Weights of a small GPT-style language model, trained from scratch on English Wikipedia: no biases in attention or MLP.
MLP neurons of a small language model. Each row is named by its layer, matrix (up: input weights; down: output weights) and neuron, and shows model dimensions 128-255. Each number is 50 + 15 x the weight over its row's rms, rounded and kept within 0 to 99.
Before each neuron's rows, "fires on" lists the tokens most often at its 100 highest values on Wikipedia text that the model never trained on.

fires on: "ing", "ang", "ong", "o", "ant", "ian"
L3.up540:57 58 50 17 46 75 53 23 51 36 75 50 43 44 41 48 68 42 13 65 52 54 61 51 57 72 44 62 50 21 27 60 41 50 78 44 52 57 05 63 35 47 82 33 53 50 32 66 88 50 39 62 58 24 49 52 40 50 46 37 49 53 77 39 81 61 48 62 32 59 42 43 36 52 35 56 54 59 53 36 40 49 10 47 66 58 34 32 42 49 41 58 32 12 55 44 47 61 08 79 52 41 53 37 42 38 51 62 63 68 64 65 56 30 51 31 34 56 39 49 55 17 34 45 63 55 82 33
L3.down540:52 56 27 45 57 63 46 51 40 49 68 63 30 38 55 57 59 57 71 43 34 33 47 60 52 60 62 46 33 44 44 78 54 26 49 28 37 67 51 51 34 49 47 41 32 62 34 48 64 43 34 37 72 73 30 28 36 38 36 61 55 48 76 73 59 72 17 33 64 56 41 74 64 67 61 43 51 40 71 44 75 38 48 66 59 48 22 48 43 61 60 44 45 47 35 45 38 49 69 54 94 48 47 47 37 42 54 46 67 31 63 37 43 46 64 45 33 41 77 55 40 52 65 65 40 51 66 48

fires on: "er", "or", "ter", "present", "di"
L4.up347:72 48 57 04 48 80 58 53 20 53 26 49 51 42 46 61 54 46 61 62 49 71 72 57 48 61 45 61 38 55 44 56 54 47 38 45 39 34 94 26 71 31 69 39 59 33 66 48 54 52 45 26 08 73 54 62 13 65 41 38 31 32 48 46 32 57 65 54 38 54 51 55 52 44 42 59 41 33 67 42 59 53 85 43 76 60 41 24 45 71 49 53 31 58 17 41 74 56 48 48 66 38 49 39 56 43 31 55 54 45 48 59 42 43 33 58 80 50 70 44 15 61 69 73 54 49 56 24
L4.down347:52 45 24 44 50 60 52 33 50 31 38 45 55 28 72 70 48 86 67 62 64 50 44 76 30 57 72 27 45 49 39 50 38 44 57 38 43 41 23 30 26 41 45 21 59 57 49 51 82 38 55 66 63 59 30 39 48 73 28 75 34 38 70 54 83 72 60 42 68 57 76 36 60 45 23 53 50 31 32 39 58 30 59 68 89 67 62 64 49 55 74 70 39 47 39 59 61 28 40 68 46 78 75 50 54 54 65 63 36 80 47 75 59 41 46 28 61 58 69 46 50 38 31 31 51 43 40 43

fires on: "c", " Real", "tra", "pa", " re", "f"
L3.up833:51 61 61 39 36 68 44 36 32 35 28 47 59 51 57 42 57 52 24 54 64 73 73 44 55 41 47 45 87 46 26 71 52 42 53 60 38 43 37 51 40 57 59 44 61 50 52 62 76 55 79 34 52 26 41 35 39 63 56 56 22 53 27 66 55 62 29 54 38 48 30 36 33 46 76 55 49 64 41 88 52 48 35 42 71 71 48 37 45 63 37 57 51 52 59 56 25 29 61 34 50 44 44 86 35 39 16 62 59 46 63 77 48 51 36 75 59 59 42 50 38 36 63 68 46 47 34 45
L3.down833:49 71 71 53 31 35 75 42 73 65 43 44 45 55 58 40 57 58 26 55 64 46 55 47 51 49 56 69 39 55 21 27 55 48 42 55 20 66 36 44 60 28 70 55 50 57 54 45 66 62 64 43 53 53 43 48 36 56 22 64 21 61 31 38 50 72 41 24 44 32 68 47 39 64 34 36 77 36 40 86 35 62 35 28 11 62 51 59 35 55 49 55 38 52 42 30 44 33 25 40 54 30 72 46 72 46 41 51 40 29 52 70 54 45 58 41 56 72 25 65 33 21 26 72 49 44 37 62

fires on: "ing", "en", "tan", "ang", "na", "6"
L9.up517:43 48 37 53 53 42 57 60 44 56 76 30 42 40 42 22 99 57 59 57 62 40 63 62 55 80 37 61 45 32 34 56 20 34 50 35 36 45 54 54 69 36 44 67 56 43 62 50 62 39 29 57 56 34 68 53 45 54 56 36 68 50 51 52 47 80 30 58 47 38 41 38 32 43 57 49 48 56 79 56 44 85 48 55 56 53 42 41 56 59 42 74 44 11 55 33 30 74 33 79 76 19 41 20 45 69 34 65 64 75 37 44 57 37 53 35 51 50 68 38 49 36 21 37 47 55 74 38
L9.down517:55 38 40 42 35 58 28 56 38 32 36 60 25 41 75 78 47 29 54 58 56 68 29 25 75 51 74 64 88 39 76 47 47 50 51 56 68 63 38 53 35 41 23 41 35 34 44 42 31 51 69 52 29 82 46 55 64 42 77 76 55 04 74 46 50 40 52 52 49 47 59 34 77 67 46 70 60 32 36 35 53 29 67 50 59 26 39 47 52 32 54 47 49 61 49 33 64 15 47 48 34 51 73 39 80 41 47 57 43 21 55 65 39 76 67 71 65 59 52 53 61 72 63 55 53 73 49 55

fires on: " at", " high", " Texas"
L2.up231:59 55 78 56 56 79 49 37 61 35 57 34 62 51 48 17 69 44 34 44 74 51 60 36 46 65 47 49 44 48 22 38 36 40 16 34 22 52 30 76 36 39 76 34 69 29 34 49 72 53 42 63 33 48 64 55 26 47 50 57 69 51 61 46 43 53 57 64 32 44 29 59 68 51 54 52 26 61 65 62 27 48 42 46 50 65 43 27 34 49 47 68 72 64 55 40 22 85 50 64 59 32 54 40 41 36 28 61 45 72 86 52 71 28 26 47 67 51 67 42 51 57 52 65 48 65 66 49
L2.down231:61 63 74 79 49 59 60 53 60 52 48 60 61 54 33 55 46 78 54 35 38 76 38 49 60 40 33 37 55 83 31 42 31 57 47 31 44 27 33 53 66 16 73 53 66 17 26 51 49 50 42 39 55 80 43 77 26 47 43 49 79 50 76 24 38 22 57 57 52 47 36 51 58 48 34 39 46 48 68 47 27 54 52 37 74 55 49 39 48 65 42 50 56 63 57 44 60 37 72 53 56 27 33 33 50 36 74 56 65 51 43 69 49 64 32 45 64 33 47 30 60 33 46 40 57 61 36 62

fires on: " Bar", " bar", " Wal", "bar", " Bridge", "lan"
L3.up131:59 56 54 58 25 39 60 53 58 29 49 22 51 31 32 35 47 49 45 47 71 51 66 61 39 29 39 13 58 39 71 44 53 69 57 48 50 21 50 49 61 42 57 41 54 48 29 44 50 40 25 54 61 70 62 63 26 64 75 68 41 69 75 41 33 50 38 44 37 67 23 53 51 72 25 64 41 53 59 57 33 38 53 55 45 50 42 31 70 24 35 59 37 58 59 58 44 56 87 52 53 50 34 43 63 51 21 65 66 86 57 48 43 49 35 36 67 43 38 41 26 47 49 50 49 99 38 65
L3.down131:65 54 47 64 18 49 28 59 56 48 38 43 57 45 65 17 29 43 64 64 38 24 43 69 49 56 75 35 49 21 58 69 66 39 55 46 47 50 39 64 24 59 28 64 56 53 58 67 43 47 42 56 43 42 37 65 41 33 36 21 87 50 38 57 62 56 30 49 29 18 45 60 54 19 58 31 50 60 59 40 99 49 72 53 34 31 32 65 59 40 27 65 60 66 38 67 49 24 72 53 30 62 67 57 44 22 55 41 48 53 50 71 31 61 54 18 43 45 28 49 71 69 52 62 74 70 68 45

fires on: " of", " film", "lic", " gave", "us"
L4.up218:54 38 35 38 16 44 56 56 32 43 63 58 49 41 30 38 72 47 55 11 63 71 26 30 66 67 32 54 63 07 27 33 28 40 43 49 50 38 40 65 38 48 57 29 59 64 70 44 63 42 47 56 66 47 40 48 37 27 54 44 45 65 41 41 50 39 44 45 39 20 46 49 17 74 72 55 43 43 71 64 38 62 60 55 27 54 46 19 31 60 49 56 47 44 46 52 32 32 51 58 71 31 27 64 51 35 46 62 21 64 46 64 56 41 52 71 71 59 31 57 61 29 54 55 49 51 38 47
L4.down218:56 53 34 41 88 59 41 50 54 86 50 35 57 50 56 34 32 35 55 58 23 65 43 71 31 44 51 44 38 46 51 21 34 63 55 54 44 57 47 52 69 25 33 56 54 39 62 57 48 21 49 39 90 34 74 36 36 37 34 46 38 46 68 52 48 41 56 66 36 60 56 58 70 25 45 36 28 61 49 53 72 27 48 41 75 51 59 39 32 46 44 38 54 50 53 47 45 51 61 53 51 83 68 36 30 48 55 21 60 14 60 45 84 75 88 26 34 50 52 85 69 51 39 54 50 71 53 60

fires on: " at", " At", "At"
L2.up915:74 67 71 44 65 65 53 40 54 35 51 41 71 15 24 36 56 47 43 66 58 41 69 33 53 35 48 61 45 52 46 45 51 51 40 32 34 49 43 51 48 21 61 36 74 43 20 64 65 42 27 73 38 59 60 62 68 58 66 64 56 47 57 57 08 45 41 47 37 64 42 59 52 52 44 52 44 66 54 75 33 53 60 61 71 72 44 43 67 37 47 80 41 55 53 42 31 79 70 52 57 43 52 27 63 54 33 58 44 54 74 47 46 45 27 37 77 71 57 45 33 58 34 59 46 78 59 67
L2.down915:78 59 43 60 64 59 64 57 39 57 42 30 65 57 40 55 36 51 64 55 27 33 57 38 19 56 61 46 46 35 62 53 62 57 42 40 45 44 20 57 32 43 71 54 70 51 53 72 48 57 51 61 65 51 54 50 20 36 48 36 65 47 41 57 33 60 11 49 56 56 49 58 57 32 57 61 29 66 52 70 68 21 28 30 52 38 37 53 41 43 45 43 68 68 26 33 41 60 55 57 65 36 77 48 65 38 47 59 68 43 62 56 48 66 56 39 60 50 55 43 46 39 53 41 54 67 49 34

fires on: "ter", "fer", "dic", "present", "gu"
L5.up652:82 16 51 47 90 57 40 59 62 61 46 34 52 56 55 74 47 52 49 67 47 44 53 51 54 47 38 51 44 58 41 54 35 50 39 34 54 42 59 35 42 49 61 37 63 45 74 61 54 57 68 39 18 44 45 49 12 52 46 55 30 41 78 44 46 96 58 64 40 14 31 50 43 67 46 60 42 65 38 47 58 41 94 55 56 52 36 11 41 41 52 23 38 26 46 47 62 51 51 50 52 54 57 32 26 51 47 69 42 69 36 65 46 22 72 66 47 60 44 11 36 51 77 62 70 50 53 29
L5.down652:24 66 61 65 61 68 56 41 59 47 47 37 40 42 73 54 42 61 33 34 76 76 36 63 32 56 62 82 53 24 39 74 49 57 36 62 52 50 64 25 31 62 32 68 39 48 34 55 41 63 46 39 45 82 52 41 43 61 23 60 33 57 32 34 66 36 24 73 56 59 53 56 58 17 70 07 60 44 37 50 47 26 59 55 49 78 41 63 59 45 29 33 65 61 27 40 92 40 36 61 56 29 50 35 36 52 61 48 49 54 48 52 60 76 39 32 46 23 36 66 68 68 50 53 52 41 63 48

fires on: " at", " high", " U", " US", " North", " At"
L3.up129:60 57 36 44 47 49 67 33 72 37 69 32 59 57 07 31 79 49 59 56 42 52 47 49 36 16 47 32 57 69 44 43 48 55 31 70 49 39 32 68 47 54 52 51 73 38 31 67 52 27 61 66 57 47 36 47 71 56 65 44 51 53 59 51 67 42 36 50 49 33 28 65 56 44 24 57 54 50 71 76 38 62 36 43 57 89 43 52 24 62 46 68 54 38 73 47 36 69 42 62 80 39 55 61 24 31 43 56 64 38 81 47 70 44 32 55 51 54 45 47 54 33 29 63 23 54 58 55
L3.down129:68 53 43 62 57 48 45 44 50 51 58 37 62 95 43 52 60 53 76 27 50 83 46 36 54 68 39 55 37 34 75 66 20 63 43 70 53 54 32 50 51 49 66 43 66 76 48 40 41 63 40 65 72 55 64 28 41 27 56 33 40 52 59 53 08 66 47 56 55 46 65 70 29 54 34 77 80 69 49 69 42 49 33 41 33 52 39 61 64 49 66 49 88 54 21 41 47 40 51 40 62 41 57 58 28 16 38 51 65 70 41 61 77 66 52 62 27 59 45 26 72 39 48 41 45 22 65 42

fires on: "ron", " Bri", " Bar", " Bridge", "poli", "rio"
L3.up702:61 47 39 36 38 82 44 40 71 33 45 47 38 61 56 53 54 37 44 56 61 55 64 57 43 38 25 37 43 45 57 34 49 47 75 42 58 33 30 49 41 52 61 32 62 51 40 32 74 42 31 60 61 45 76 56 09 24 61 72 62 58 65 39 45 61 41 29 52 61 36 61 58 52 30 55 47 78 58 59 47 42 45 51 35 63 43 24 52 41 36 48 29 54 58 48 49 88 50 57 33 58 59 29 61 64 60 64 63 68 74 61 43 28 53 17 31 23 47 37 36 36 67 51 65 70 57 44
L3.down702:56 52 67 56 55 40 51 50 44 51 40 45 58 51 48 64 60 54 53 45 66 59 26 60 61 50 54 50 67 44 56 47 53 21 45 73 65 73 66 51 45 42 51 50 53 46 60 66 42 77 29 39 47 54 48 39 67 54 39 58 41 42 43 63 52 33 39 54 31 51 79 31 49 10 51 37 60 33 79 71 65 59 55 55 48 60 67 44 34 47 58 54 53 60 65 60 42 33 79 64 63 31 27 48 38 32 43 21 59 45 31 29 46 60 38 60 56 50 67 28 64 72 44 61 45 43 60 73

fires on: "-", ":", "):", "w", "or"
L3.up40:62 38 22 55 53 36 33 53 50 38 56 51 62 18 68 34 36 51 51 35 41 54 74 54 59 46 60 46 64 55 36 35 43 49 72 23 54 65 37 32 42 33 44 36 44 51 43 62 61 50 00 38 69 71 61 49 14 62 48 46 54 41 59 24 18 66 55 25 39 62 52 48 49 42 32 55 33 55 55 38 48 30 85 38 42 71 47 43 63 43 42 62 55 18 66 32 68 63 33 36 59 46 63 47 36 50 41 69 69 85 54 49 27 39 29 48 22 87 45 31 52 54 59 50 53 64 70 36
L3.down40:42 90 43 54 66 70 69 57 52 31 80 69 46 69 53 56 39 63 41 27 51 46 21 63 53 69 53 48 60 62 53 71 47 40 55 58 67 41 49 58 30 49 28 61 45 33 20 75 75 59 45 59 54 29 48 42 45 54 50 47 34 86 32 38 47 31 32 67 72 46 79 85 76 62 63 35 31 39 46 47 92 38 32 55 35 62 58 74 69 50 40 38 56 69 30 32 34 41 72 46 51 27 22 51 56 63 73 25 55 66 17 72 54 53 77 44 45 01 57 55 60 63 53 77 37 45 22 42